config = dict(
    n_layer=23,
    d_model=256,
    n_head=2,
    n_kv_head=2,
    head_dim=128,
    d_mlp=512,
    vocab_size=2048,
    activation='swiglu',
    norm='rmsnorm',
    norm_place='pre',
    norm_eps=1e-05,
    positions='rope',
    rope_base=60300.0,
    rope_fraction=0.5,
    qk_norm=False,
    attn_scale=0.0884,
    bias='none',
    tie_embeddings=False,
    parallel_block=False,
    init='uniform',
    init_std_qkv=0.028,
    init_std_o=0.0,
    init_std_up=0.028,
    init_std_down=0.0,
    optimizer='adamw',
    lr=0.00098,
    lr_mult_qkv=0.4,
    beta1=0.9,
    beta2=0.95,
    lr_head=0.00685,
    grad_clip=1.0,
    warmup_steps=522,
    schedule='wsd',
    decay_fraction=0.773,
    decay_shape='linear',
    final_lr_fraction=0.0,
    batch_tokens=32768,
    seq_len=256,
    doc_mask=True,
    train_tokens=256100000,
    steps=7816,
    dataset='wikipedia_en',
)
MLP neurons of a small language model. Each row is named by its layer, matrix (gate and up: input weights) and neuron, and shows model dimensions 144-239. Each number is 50 + 15 x the weight over its row's rms, rounded and kept within 0 to 99. A neuron's up and down rows have the sign that makes its largest values positive.
Before each neuron's rows, "fires after" lists the tokens most often just before its 100 highest values on Wikipedia text that the model never trained on.

fires after: " G", " Ch", "L", " Y", "G", "th"
L14.gate181:39 22 51 36 43 52 47 49 44 34 54 33 54 43 79 76 34 29 55 43 67 62 30 57 84 40 44 52 45 37 52 67 78 60 59 53 31 09 36 60 42 58 41 54 50 76 25 33 42 36 45 58 72 50 32 49 25 33 58 68 35 66 66 47 52 30 37 59 84 63 51 64 49 38 51 58 37 52 49 60 71 57 50 40 80 51 52 58 35 39 70 57 50 31 39 77
L14.up181:54 52 71 77 45 47 76 38 37 50 33 60 43 65 52 52 45 23 22 34 46 49 44 49 41 45 57 70 27 35 36 30 65 34 59 60 30 52 50 71 62 85 28 59 57 46 68 57 62 17 38 35 78 70 64 48 50 74 71 73 43 63 17 58 35 69 61 35 51 39 49 50 36 76 49 19 47 20 49 57 29 66 38 41 54 85 45 55 41 37 48 42 41 40 51 66

fires after: " ", " lo", " tr", "s"
L11.gate131:73 51 48 38 54 22 42 34 28 62 55 70 63 58 38 52 49 50 51 43 53 27 37 74 50 28 74 64 56 49 41 47 58 21 62 22 42 47 44 61 40 45 71 38 34 43 48 38 29 74 76 55 79 30 52 60 56 50 46 55 72 60 62 29 65 48 14 23 60 34 63 14 10 58 19 66 32 53 74 46 42 47 52 34 32 71 42 87 60 49 44 56 54 41 54 22
L11.up131:42 68 73 51 62 46 58 59 58 56 63 41 67 79 52 30 44 47 44 59 78 35 46 60 50 47 23 61 46 67 55 27 76 12 46 42 41 64 63 37 44 43 54 68 73 40 53 39 39 38 49 30 60 48 54 52 49 35 49 49 31 54 42 32 68 68 30 60 51 56 35 38 52 54 60 38 46 63 35 48 50 52 27 44 35 25 57 31 45 43 65 49 26 55 64 50

fires after: " the", " a", " A", " The", "st", "The"
L11.gate70:49 46 35 52 69 43 46 49 56 37 45 45 73 52 56 65 57 68 55 71 35 65 34 33 39 46 44 50 26 45 44 39 61 59 78 52 47 46 55 56 58 84 40 37 65 57 49 34 40 46 70 40 32 45 44 64 54 73 26 84 66 47 57 57 49 50 90 52 73 44 51 68 41 17 51 59 45 63 34 64 59 37 68 50 37 21 54 39 30 55 36 65 32 29 26 71
L11.up70:53 86 38 49 74 65 30 52 58 59 23 49 79 53 78 42 67 63 53 82 67 72 50 55 66 47 54 35 31 42 59 47 67 37 83 52 33 29 65 34 42 40 56 50 68 62 34 41 38 36 58 57 66 25 44 57 47 29 56 73 61 41 81 62 63 36 71 72 46 43 60 57 45 43 65 55 46 30 72 58 28 31 33 48 81 46 51 48 63 69 49 48 67 41 30 61

fires after: "\n", " the", "===", " \"", " (", "=="
L8.gate46:61 41 43 57 78 33 53 52 69 64 43 74 62 22 22 36 39 39 46 37 49 44 57 39 69 59 42 73 69 55 50 63 46 52 37 20 40 43 30 33 52 35 56 46 38 34 46 61 47 14 61 53 29 32 62 51 33 50 48 31 45 66 51 61 34 18 67 39 33 40 37 36 75 52 51 52 49 41 32 26 39 57 62 42 52 35 42 40 41 39 63 43 60 58 29 51
L8.up46:47 32 44 27 47 59 30 60 61 61 55 77 74 41 31 34 40 44 69 44 23 46 46 82 40 50 44 54 75 18 46 28 52 49 27 54 16 39 62 26 54 35 12 42 43 25 55 62 26 66 52 63 62 39 47 77 40 45 53 42 28 50 41 71 46 38 53 54 49 53 25 46 65 63 48 76 51 52 54 42 74 42 56 43 56 55 22 61 17 43 54 46 56 66 44 59

fires after: "\n", "s", "==", " =="
L17.gate400:44 35 51 34 51 71 59 76 39 68 59 80 52 41 39 49 18 54 72 59 21 49 52 70 64 67 50 59 62 56 44 41 24 40 41 59 42 55 59 77 51 71 45 38 57 54 47 45 50 68 38 60 16 08 67 73 60 67 68 24 57 58 55 62 48 36 45 50 33 27 34 55 57 38 31 63 70 50 60 23 76 68 53 63 57 60 26 63 59 45 64 49 44 70 44 34
L17.up400:39 40 16 51 44 65 53 67 62 44 61 71 85 41 54 42 26 72 66 52 51 55 57 52 58 36 64 60 57 83 32 21 54 49 45 42 31 40 51 65 71 56 40 43 46 78 49 42 36 60 32 51 44 25 40 76 60 64 44 71 74 77 41 38 74 27 65 41 50 59 44 62 67 52 20 48 66 50 40 49 55 48 53 33 69 45 29 46 53 34 29 46 37 64 39 52

fires after: "B", "A", " de", " a", " A", " B"
L13.gate482:48 39 63 76 61 70 62 40 51 41 38 50 64 48 73 80 30 50 35 41 32 35 52 32 38 48 39 80 36 59 40 47 50 56 43 33 38 65 31 54 40 67 19 43 37 47 62 53 36 39 72 62 07 30 57 44 59 65 31 57 63 20 50 41 30 64 51 22 28 48 76 35 32 24 46 53 52 52 08 50 62 37 55 53 39 48 27 51 38 54 32 30 46 30 40 64
L13.up482:33 61 50 70 51 34 41 39 57 37 66 67 65 36 38 65 53 53 37 82 40 61 34 40 53 62 46 54 37 63 60 66 36 31 60 66 46 55 61 46 42 47 54 23 48 52 43 35 72 48 53 11 21 45 48 49 40 43 33 51 65 32 19 26 74 52 29 79 52 61 80 51 23 56 67 54 64 63 50 63 64 36 51 77 38 49 37 50 98 56 40 57 70 38 09 35

fires after: " S", " So", " so", " Ho", " is", " of"
L16.gate134:39 42 66 70 45 24 31 50 26 36 65 49 62 32 55 53 61 51 52 54 67 82 35 68 80 53 75 61 51 58 49 32 54 54 51 44 71 44 49 47 52 67 23 45 43 52 52 54 20 56 46 31 51 00 93 44 25 74 51 47 49 76 36 44 36 51 61 43 62 66 84 52 11 63 59 45 51 74 62 74 47 47 42 49 61 48 24 80 62 56 55 52 11 46 49 75
L16.up134:51 31 44 58 72 39 69 43 43 57 46 44 61 49 42 47 28 54 50 67 61 57 66 52 18 53 70 41 77 67 49 45 60 39 26 71 34 63 60 39 53 81 39 58 21 40 69 34 57 64 48 51 53 60 42 46 44 43 34 71 50 42 54 44 58 70 30 50 39 45 48 45 43 61 49 45 42 55 35 70 43 52 43 62 36 18 85 27 42 67 50 44 16 62 50 24

fires after: " ", " B", " b", "B", "M"
L12.gate462:81 24 29 33 52 47 42 50 45 39 59 48 47 45 77 79 59 55 66 34 55 45 25 73 74 36 61 62 45 42 56 24 90 56 49 28 33 36 33 53 45 72 49 36 59 50 41 42 44 66 46 84 76 39 46 37 75 44 44 68 48 59 63 50 56 64 55 58 78 10 36 74 48 55 37 61 54 48 31 56 60 58 57 23 60 61 31 53 50 45 53 52 53 39 60 66
L12.up462:64 45 30 59 52 45 45 45 38 39 60 46 35 38 58 65 42 47 50 53 67 46 68 39 25 66 44 47 49 68 46 26 41 56 36 33 64 38 30 28 32 56 59 68 49 47 34 35 21 22 48 71 40 36 44 69 65 27 46 72 57 51 53 25 49 30 35 73 54 56 63 72 61 53 54 61 88 61 60 62 63 17 63 69 25 34 52 61 26 60 40 61 62 40 34 55

fires after: " ", " G", "B", " st", "L", " b"
L11.gate417:78 42 36 44 37 50 19 28 45 41 65 68 54 37 66 81 32 30 71 59 58 08 27 47 59 37 51 71 61 42 53 64 71 61 45 33 42 26 49 49 53 61 52 51 52 41 27 56 67 53 44 70 73 42 50 32 38 46 67 62 22 41 32 37 52 41 53 47 63 58 46 45 52 57 50 70 27 43 51 54 76 72 59 01 70 56 37 49 58 45 60 49 41 76 63 50
L11.up417:61 34 57 83 76 20 62 21 36 11 59 67 52 52 75 38 47 58 47 58 78 52 21 53 55 32 48 63 68 50 48 43 31 13 67 42 66 51 62 49 67 41 58 56 61 47 25 64 59 61 47 44 58 76 10 67 61 62 56 79 60 43 44 18 35 48 40 68 17 73 49 41 57 77 63 31 39 39 49 57 17 43 40 53 74 38 50 67 71 64 87 25 24 55 50 53

fires after: "-", " ", " (", " \"", "\n"
L11.gate293:80 44 59 58 56 36 61 40 65 46 53 58 80 50 58 51 54 59 58 61 42 48 45 44 63 75 31 46 39 52 72 39 53 36 63 46 26 49 60 41 28 37 45 56 23 26 61 66 31 80 25 69 23 48 47 62 60 77 29 58 44 51 37 56 26 19 36 36 43 62 52 53 13 66 51 66 78 65 38 59 39 55 58 47 64 58 34 25 29 15 39 61 38 55 44 70
L11.up293:48 69 44 70 51 57 50 79 42 39 75 32 53 54 47 30 45 64 58 54 91 51 38 67 35 30 40 35 42 38 24 31 41 37 56 52 15 64 25 49 36 46 67 29 69 49 65 63 56 56 36 48 59 33 13 57 69 40 53 60 51 87 65 52 46 55 61 63 43 72 51 50 36 76 37 58 44 35 65 64 02 67 77 55 65 73 59 61 44 37 44 62 38 43 12 54

fires after: " ", " re", "s", " (", "T"
L12.gate217:74 61 43 75 46 62 52 37 49 60 41 66 56 62 40 65 46 49 31 45 51 34 38 37 58 47 30 38 49 38 65 54 81 44 51 56 53 31 39 52 32 41 38 49 52 44 30 62 56 49 36 44 40 54 39 53 69 42 67 59 38 51 64 63 34 25 63 40 52 57 39 33 46 61 14 86 54 41 80 27 24 64 60 00 71 36 47 75 31 42 52 70 69 59 44 46
L12.up217:65 57 51 59 44 87 62 49 71 64 41 32 42 31 40 62 49 69 44 73 55 44 35 59 58 41 49 35 55 68 60 40 49 47 74 46 67 76 34 71 39 74 53 58 41 35 73 32 68 43 69 73 17 71 40 52 57 38 60 42 64 28 39 60 50 61 25 28 44 77 23 51 25 67 61 73 66 57 36 61 18 26 69 38 58 27 59 59 64 55 71 53 33 34 62 55

fires after: " So", " so", "ra", "s", "al", "u"
L16.gate209:41 35 74 64 52 67 57 42 05 22 63 63 47 60 50 68 71 64 26 34 26 43 56 67 65 56 52 46 56 78 31 48 42 63 51 70 47 31 24 55 31 85 54 40 75 43 29 50 44 56 60 47 52 12 90 47 11 45 46 56 69 61 68 47 36 57 36 44 44 65 39 52 40 22 33 37 59 32 52 76 32 73 52 33 49 41 53 52 83 53 60 54 22 83 34 42
L16.up209:46 56 67 48 56 38 52 65 55 33 19 48 51 71 36 30 38 69 30 64 55 46 37 22 43 39 39 63 64 61 71 70 28 26 39 67 20 38 33 55 35 74 14 45 43 64 50 45 75 51 59 32 52 44 58 58 37 46 61 61 58 43 05 41 39 41 43 66 27 37 64 23 56 54 55 49 57 61 52 15 64 78 45 70 65 49 38 37 51 43 53 60 32 29 51 25

fires after: "n", "r", " N", "fe", " O"
L15.gate448:48 43 53 62 31 50 52 40 43 74 56 43 47 34 71 63 52 45 34 62 44 52 25 65 38 50 50 00 76 23 71 58 59 75 57 40 44 44 59 47 54 60 66 41 23 37 41 40 59 29 73 37 66 48 38 32 40 62 50 72 21 67 43 34 41 09 52 40 58 75 07 64 52 38 45 78 61 32 60 50 47 43 38 50 20 14 73 79 56 54 59 42 71 56 42 37
L15.up448:64 43 38 52 48 56 57 58 53 58 75 38 62 42 51 59 41 33 44 63 48 57 48 48 48 74 51 66 33 48 33 35 49 49 36 48 45 62 65 36 52 84 27 31 47 39 83 43 48 36 27 42 66 41 64 43 53 19 70 29 54 55 29 67 48 57 57 27 20 35 38 55 44 59 23 49 42 19 72 67 49 68 62 26 19 34 41 50 38 42 61 27 53 45 47 70

fires after: " de", " De", " W", " of", " so", " up"
L12.gate280:38 55 74 54 73 36 29 53 54 24 51 30 49 55 77 44 61 38 54 47 50 62 47 51 56 53 73 43 41 77 63 31 54 74 61 46 47 54 79 38 45 48 58 57 67 41 05 61 45 62 60 37 49 42 84 55 30 38 44 74 55 49 49 50 41 57 28 51 47 49 67 39 34 54 60 62 56 48 59 53 69 61 77 59 11 52 32 40 59 72 30 30 33 77 38 57
L12.up280:43 32 48 36 63 45 52 10 48 19 54 68 35 61 58 59 53 63 55 38 21 68 58 40 45 35 55 41 47 75 47 55 36 58 23 41 44 49 59 77 39 55 43 65 48 31 24 24 43 30 45 34 34 62 37 51 55 57 57 70 62 55 47 52 60 53 34 63 73 29 59 19 47 42 56 31 46 68 44 74 47 41 49 40 45 24 68 63 68 52 56 44 33 25 72 46

fires after: " |", " re", " imp", "s", "app"
L19.gate173:50 34 65 72 82 13 49 54 65 33 39 80 47 28 43 46 44 38 45 40 35 51 47 66 75 53 23 36 62 41 11 54 43 33 64 20 58 57 67 38 67 66 64 43 82 37 41 29 36 63 48 58 65 48 51 35 62 43 42 77 69 49 52 34 31 49 50 57 44 53 51 52 53 38 30 50 45 36 55 23 83 64 30 42 51 50 67 62 49 25 63 16 42 68 50 18
L19.up173:31 20 44 51 67 59 51 41 53 37 44 67 64 66 66 56 49 67 28 47 10 49 55 54 54 56 47 34 26 47 52 42 57 51 30 35 43 68 63 76 52 45 80 51 53 36 67 54 30 49 34 43 25 64 41 64 59 59 49 52 52 43 52 56 64 33 34 74 51 57 56 24 55 57 46 30 80 39 28 56 55 67 25 38 58 24 47 50 15 57 61 19 54 53 63 31

fires after: " re", " Re", " sign", " return", " st", "fer"
L11.gate269:58 45 67 39 46 29 43 53 79 76 46 51 77 38 44 54 38 49 57 75 53 36 48 34 38 26 28 32 57 72 41 48 58 40 50 36 11 23 43 36 58 23 61 52 45 65 52 30 55 59 43 69 52 80 18 57 56 40 57 66 57 39 57 49 36 50 22 89 67 61 80 59 63 44 63 73 27 06 47 67 61 39 43 43 65 55 50 38 62 25 56 62 46 53 51 34
L11.up269:55 48 51 54 55 39 30 36 33 52 61 48 48 68 52 45 24 49 50 62 42 35 59 47 66 61 50 23 48 69 41 29 37 18 34 43 39 33 71 41 34 69 67 15 53 44 32 33 70 27 34 62 48 67 26 57 53 80 36 42 52 44 43 42 29 51 22 50 37 43 50 32 67 43 29 48 54 55 33 35 61 51 66 62 25 33 66 40 68 46 40 34 54 59 80 43

fires after: " the", "P", " at", " (", " ", " a"
L9.gate487:49 40 15 33 80 48 77 45 69 36 36 51 55 39 50 65 50 44 21 71 25 61 32 50 46 41 43 47 45 64 65 41 56 47 34 55 31 76 53 51 61 68 28 32 44 24 73 51 42 62 53 72 45 26 34 60 55 40 45 82 56 71 69 33 48 69 20 23 58 76 54 38 62 64 56 54 64 54 54 75 30 56 55 44 54 27 58 67 58 57 48 35 52 86 63 55
L9.up487:74 59 83 67 57 43 40 49 79 56 48 42 61 41 77 35 63 67 23 40 62 44 60 41 59 36 59 34 48 27 59 47 59 70 91 26 13 68 84 43 59 61 26 72 47 58 26 33 62 60 69 61 61 36 67 53 26 44 49 33 58 31 67 71 42 26 59 54 46 36 63 38 57 62 39 54 46 56 67 78 60 37 65 61 71 62 48 61 30 73 30 47 41 46 81 70

fires after: "\n", " |", " ", "s", " ("
L18.gate365:47 51 35 34 35 12 48 39 61 62 39 84 87 49 51 49 56 41 63 67 50 51 14 56 65 52 58 80 32 50 39 55 71 51 37 44 56 34 61 41 53 86 37 42 28 46 47 51 55 46 67 57 44 35 58 39 42 60 44 42 54 34 44 43 31 42 28 31 51 26 71 44 44 86 48 97 59 61 79 40 41 35 49 25 35 46 25 44 46 52 36 29 36 62 41 34
L18.up365:34 78 25 35 39 52 53 48 60 56 59 38 74 69 78 22 01 64 51 52 43 40 30 57 64 61 30 80 55 37 67 37 43 55 25 31 25 29 44 41 27 57 70 64 38 40 46 30 39 58 25 57 59 34 39 65 49 42 72 48 54 24 32 42 49 45 29 20 42 40 56 31 37 47 55 45 50 54 63 42 62 47 61 60 60 46 31 32 37 67 55 61 59 72 50 58

fires after: "n", "en", "er", "pen", " N", " F"
L15.gate341:56 47 51 46 51 62 15 49 61 66 46 52 58 59 62 41 70 87 58 75 63 57 29 46 48 64 51 36 55 44 55 35 45 47 44 36 48 59 60 33 70 40 47 63 08 46 40 69 74 37 59 43 51 32 40 37 68 30 51 57 33 40 30 48 21 44 56 35 63 54 51 44 62 40 62 51 59 53 44 38 64 21 51 28 38 49 43 64 42 50 44 44 48 64 41 30
L15.up341:64 58 58 38 10 51 40 76 52 41 40 35 59 68 57 28 62 42 72 45 42 35 37 67 67 98 49 50 51 70 54 26 71 53 48 53 61 69 51 57 53 71 34 52 36 06 42 39 77 61 37 33 84 55 21 17 53 54 57 69 49 34 51 38 62 62 56 38 43 70 21 64 60 51 64 23 49 32 46 56 40 35 67 48 40 33 41 17 41 34 52 46 33 46 52 43

fires after: " ", " Com", "e", " Ad", "pen", "com"
L9.gate142:56 69 64 54 65 69 48 77 48 94 37 23 57 47 43 59 61 24 39 52 23 32 65 39 45 45 52 55 70 71 50 43 49 39 25 38 48 45 27 31 46 64 41 28 63 42 34 80 62 50 49 51 40 65 46 51 59 25 51 42 46 67 66 59 55 72 55 55 36 53 36 58 67 45 43 43 57 66 45 51 21 24 37 47 31 30 43 69 56 73 47 80 64 63 75 43
L9.up142:68 84 61 38 39 49 40 58 18 52 46 27 44 45 32 81 75 32 54 36 23 29 30 31 61 46 55 71 53 53 28 58 74 38 55 47 37 17 30 31 54 69 56 18 55 46 28 83 56 31 60 37 53 63 68 40 52 51 54 70 65 59 69 54 37 53 52 52 45 50 44 66 73 61 27 43 23 59 45 36 43 48 49 40 34 60 46 56 53 63 41 47 64 61 43 50

fires after: "vi", " Com", "e", " close", " S", "r"
L10.gate486:77 43 57 39 50 53 32 41 75 48 45 24 59 61 54 67 51 51 61 69 19 59 50 42 39 38 52 26 60 54 60 65 38 29 32 44 45 77 59 41 59 59 58 36 70 11 54 59 62 48 44 63 12 54 49 58 34 36 43 42 61 62 41 75 54 60 49 20 40 23 41 46 41 40 47 78 48 18 44 59 64 40 30 56 63 22 47 55 42 54 25 50 70 47 79 66
L10.up486:56 44 54 20 26 48 25 71 40 57 33 49 39 52 39 45 49 64 58 57 31 45 21 43 58 36 41 59 61 74 37 68 65 38 65 36 48 51 16 55 64 25 57 55 64 30 66 61 60 43 62 46 42 42 71 50 66 68 59 34 59 63 58 42 73 35 52 38 28 31 50 44 62 42 39 54 45 49 27 11 79 36 65 71 47 54 61 44 58 41 36 65 61 41 52 69

fires after: " p", "\n", " ", " ("
L13.gate407:78 25 25 39 59 54 32 45 41 29 75 59 80 47 62 50 30 48 70 35 50 41 28 39 64 49 11 80 54 45 31 62 86 55 59 24 56 55 33 33 65 56 48 76 60 37 61 73 35 54 40 47 31 42 51 65 57 63 53 46 48 49 34 33 39 58 56 32 47 47 72 75 30 35 61 75 40 66 65 52 49 45 73 47 33 60 33 48 59 27 53 74 50 70 53 35
L13.up407:68 54 43 31 39 73 31 44 57 56 87 40 60 49 54 49 12 68 63 42 38 34 42 47 34 57 07 81 71 36 66 64 61 58 39 28 41 70 33 43 75 48 49 69 48 49 58 63 38 56 19 73 46 46 30 38 64 67 71 63 28 51 28 51 71 50 78 35 41 36 62 54 55 33 53 53 52 77 61 56 36 41 61 50 54 61 37 26 55 53 54 83 50 48 58 45

fires after: "s", " re", " con", "n", "-", " Con"
L12.gate478:60 48 35 57 47 43 58 54 56 69 48 71 78 50 66 45 56 66 33 57 40 40 43 46 64 20 75 37 39 43 24 52 55 38 73 40 39 54 55 34 46 64 54 30 63 41 40 39 46 78 49 61 37 59 59 60 55 39 39 61 55 39 28 64 56 47 43 63 51 41 38 58 13 48 55 57 46 34 31 36 35 46 36 43 41 39 49 51 28 15 32 27 32 61 43 34
L12.up478:74 41 33 90 45 44 51 43 44 44 47 36 53 37 47 23 61 65 54 52 59 70 73 46 39 29 41 46 70 36 54 69 25 85 55 43 48 46 66 82 56 22 49 33 24 51 60 22 37 69 29 50 27 50 45 65 28 35 60 30 59 49 55 63 53 38 25 51 54 73 45 24 81 69 72 51 56 41 43 44 31 51 48 62 52 47 53 66 48 33 49 41 48 63 39 70

fires after: " B", " b", " Sa", "ke", "b", "B"
L15.gate368:79 36 24 35 55 47 46 58 54 46 49 44 42 56 42 40 53 49 36 46 47 52 56 48 55 37 40 70 62 56 60 47 54 49 53 33 26 34 59 44 13 64 54 44 06 71 20 19 47 62 63 58 59 58 72 39 70 46 63 76 58 77 49 62 16 45 23 51 74 69 40 32 53 54 39 43 46 49 69 65 67 49 50 48 46 55 63 57 40 34 58 76 52 62 63 61
L15.up368:52 44 51 62 58 51 57 54 46 43 52 47 55 88 61 32 31 54 49 42 36 24 29 60 46 49 46 68 59 63 48 69 66 71 33 58 57 12 39 60 68 50 39 55 50 59 57 50 51 54 29 60 42 40 63 40 58 45 56 54 47 60 56 42 29 47 64 60 66 61 32 67 30 23 87 41 39 74 81 50 40 45 31 68 58 63 56 53 52 28 67 57 49 50 39 50

fires after: " P", " ", " p", " B", " b", " w"
L12.gate1:72 55 44 45 52 48 54 42 51 47 31 65 68 54 45 55 52 41 67 37 44 42 17 61 74 60 49 90 55 27 53 42 50 62 57 56 64 47 47 68 51 86 45 53 48 42 29 69 38 50 37 54 38 11 38 66 36 59 64 48 45 51 51 30 73 53 55 54 64 33 53 52 33 64 40 72 10 53 84 54 71 49 48 17 47 74 39 66 66 40 50 45 32 52 60 66
L12.up1:28 71 58 59 61 55 40 23 55 17 36 42 41 34 77 76 29 61 47 59 52 67 68 54 42 64 35 74 44 48 55 22 27 63 69 63 47 50 68 40 64 34 54 66 43 78 51 47 37 57 31 69 81 54 46 67 49 34 63 57 47 34 47 31 51 43 36 37 39 24 69 60 49 64 65 40 50 51 43 37 61 58 62 50 26 60 62 41 42 60 34 38 29 66 26 71

fires after: " ", "\n", "-", " (", " \""
L10.gate261:75 43 46 37 35 42 71 49 59 56 76 61 51 39 59 35 50 48 67 41 42 55 50 69 36 39 65 45 56 51 41 35 53 59 47 38 36 65 36 61 44 48 67 62 49 44 38 63 45 83 37 83 37 32 37 58 48 78 34 31 28 37 54 42 29 55 58 46 37 72 33 34 24 52 28 61 43 57 41 71 57 49 49 35 51 51 07 31 23 42 54 60 47 45 31 55
L10.up261:53 49 57 52 47 30 47 38 53 57 57 41 36 58 57 54 37 50 76 45 78 30 45 51 45 81 37 54 20 47 62 76 59 51 56 64 54 49 51 79 44 60 49 46 56 43 38 36 45 67 28 56 66 51 18 47 54 55 32 56 64 59 57 29 55 47 48 51 44 53 34 48 47 69 46 35 37 83 46 32 16 37 53 60 27 44 59 25 50 32 66 27 48 36 35 53

fires after: "\n", " (", "-", " \"", "'"
L8.gate345:49 30 54 54 46 50 61 28 54 40 64 50 60 38 42 52 25 60 57 24 45 41 23 44 70 53 69 40 60 59 20 47 35 62 68 51 23 66 30 64 46 62 45 28 47 19 38 66 25 16 57 43 34 35 60 61 54 75 31 60 52 69 55 73 37 52 32 34 47 59 41 49 71 46 57 41 64 50 28 01 60 59 54 34 40 77 22 53 35 33 15 38 54 44 25 42
L8.up345:40 29 68 72 35 42 52 41 49 37 68 47 37 61 32 35 21 41 46 28 41 40 31 43 84 44 67 44 58 43 35 31 41 40 86 65 19 61 28 55 26 71 31 53 43 37 77 57 22 21 60 23 18 43 63 47 58 60 41 56 53 60 47 74 33 48 28 43 62 51 33 47 66 58 60 46 52 48 35 12 70 78 50 44 27 59 30 42 44 41 13 36 54 49 23 26

fires after: " ", " (", "s", "-"
L10.gate254:58 68 61 61 51 58 50 41 66 52 73 43 54 67 77 49 19 63 55 47 38 52 50 63 64 81 31 43 60 42 30 70 73 30 49 60 33 59 49 61 20 44 57 40 48 38 40 67 68 73 39 32 44 41 40 40 43 80 70 60 37 55 35 40 42 50 41 55 12 58 37 38 47 64 78 49 59 61 57 70 35 63 63 28 44 40 12 55 37 37 62 42 63 47 27 30
L10.up254:75 56 54 39 59 70 48 40 42 47 41 71 72 73 32 54 17 65 36 56 63 25 66 39 43 32 38 34 43 53 60 41 58 43 42 72 49 68 36 68 52 56 54 68 42 42 56 75 76 54 39 45 57 30 31 59 72 50 59 37 77 31 68 18 41 70 52 37 18 50 44 75 22 38 33 72 60 83 72 48 22 63 56 43 33 73 39 50 50 27 55 48 61 38 55 56

fires after: ".", " the", "==", "ing"
L7.gate117:63 78 44 52 68 43 37 56 57 45 73 41 57 19 54 43 64 47 55 51 55 42 63 46 64 38 45 72 56 51 36 49 62 66 58 22 23 48 65 79 39 49 55 52 47 36 66 45 47 35 57 51 67 38 58 63 48 66 57 61 42 34 58 30 73 43 35 41 47 46 14 38 59 57 41 66 22 53 27 45 50 44 50 24 24 20 55 47 64 34 78 52 69 63 40 59
L7.up117:28 47 50 39 41 45 64 45 41 42 59 62 89 57 16 30 74 40 52 64 61 67 60 22 41 44 56 67 36 41 25 32 56 69 47 45 63 34 41 51 53 63 83 48 51 52 77 54 46 68 34 85 61 35 27 70 35 49 32 26 51 39 36 40 48 37 58 34 42 35 57 39 64 75 71 67 33 65 72 25 69 34 74 50 68 57 48 56 73 18 68 56 45 73 25 40

fires after: " ", " re", " f", "if", "s", "re"
L13.gate257:77 37 48 52 53 44 53 44 63 52 54 58 61 58 43 68 64 56 43 70 34 57 50 52 47 44 69 57 35 68 39 40 64 68 83 28 62 77 58 52 57 60 52 46 74 44 75 23 51 18 65 27 54 61 35 66 80 50 20 45 59 70 81 69 12 28 34 32 69 39 55 47 20 63 51 42 54 53 89 21 50 52 55 40 37 56 39 57 52 55 52 47 59 62 41 41
L13.up257:68 32 49 57 74 67 74 58 69 62 46 31 68 55 42 36 39 45 30 55 24 61 56 82 57 28 49 53 44 59 58 52 48 67 70 08 53 74 58 48 84 58 73 50 83 53 52 57 35 39 53 40 44 54 31 62 52 53 45 39 33 59 81 85 35 46 31 44 45 49 54 35 21 44 73 39 49 51 71 42 40 41 43 51 64 54 36 68 35 59 62 49 62 66 37 36

fires after: " sp", "B", " T", " b", "H", "s"
L14.gate100:51 30 33 38 44 29 46 49 30 49 39 75 68 48 50 47 42 28 47 27 36 28 53 63 24 40 44 80 52 27 46 49 68 27 54 36 37 41 48 68 21 59 28 47 24 85 38 68 41 56 35 66 62 26 83 34 62 73 47 62 35 51 55 46 59 63 34 44 51 63 41 63 57 41 01 45 49 42 49 60 31 43 23 32 45 68 41 46 40 25 61 67 59 39 27 55
L14.up100:39 27 43 60 61 33 75 42 40 71 44 40 49 29 47 80 26 51 38 26 24 54 31 60 44 64 50 72 54 40 55 51 67 43 55 57 42 35 39 52 30 56 43 48 31 41 71 50 39 66 31 26 50 70 33 37 73 62 60 54 65 41 59 36 65 25 78 38 31 72 67 62 52 45 29 38 43 36 75 63 48 51 49 48 40 60 43 53 81 28 42 59 55 34 42 67

fires after: "s", " con", " ", "p", " Jo", " comp"
L11.gate436:37 52 44 49 58 61 47 50 30 32 46 63 27 55 49 40 42 45 45 26 44 24 29 99 64 56 57 57 46 22 24 50 54 36 69 35 74 27 46 60 20 48 55 51 39 61 36 58 41 39 32 55 26 38 57 29 35 63 42 46 43 48 49 56 44 62 47 40 67 37 19 36 43 52 19 75 34 68 64 68 47 64 42 45 51 38 71 76 69 80 39 47 18 42 63 29
L11.up436:85 76 42 24 27 65 35 63 54 44 58 50 50 52 31 45 67 31 33 61 61 41 34 36 45 52 40 53 37 51 59 57 62 48 75 52 65 76 59 55 30 49 57 53 32 61 55 11 65 54 36 70 37 57 37 49 40 49 64 43 40 62 15 29 56 39 58 60 41 16 63 16 19 51 59 62 51 61 58 52 56 56 51 59 54 26 48 36 67 46 23 58 38 47 75 58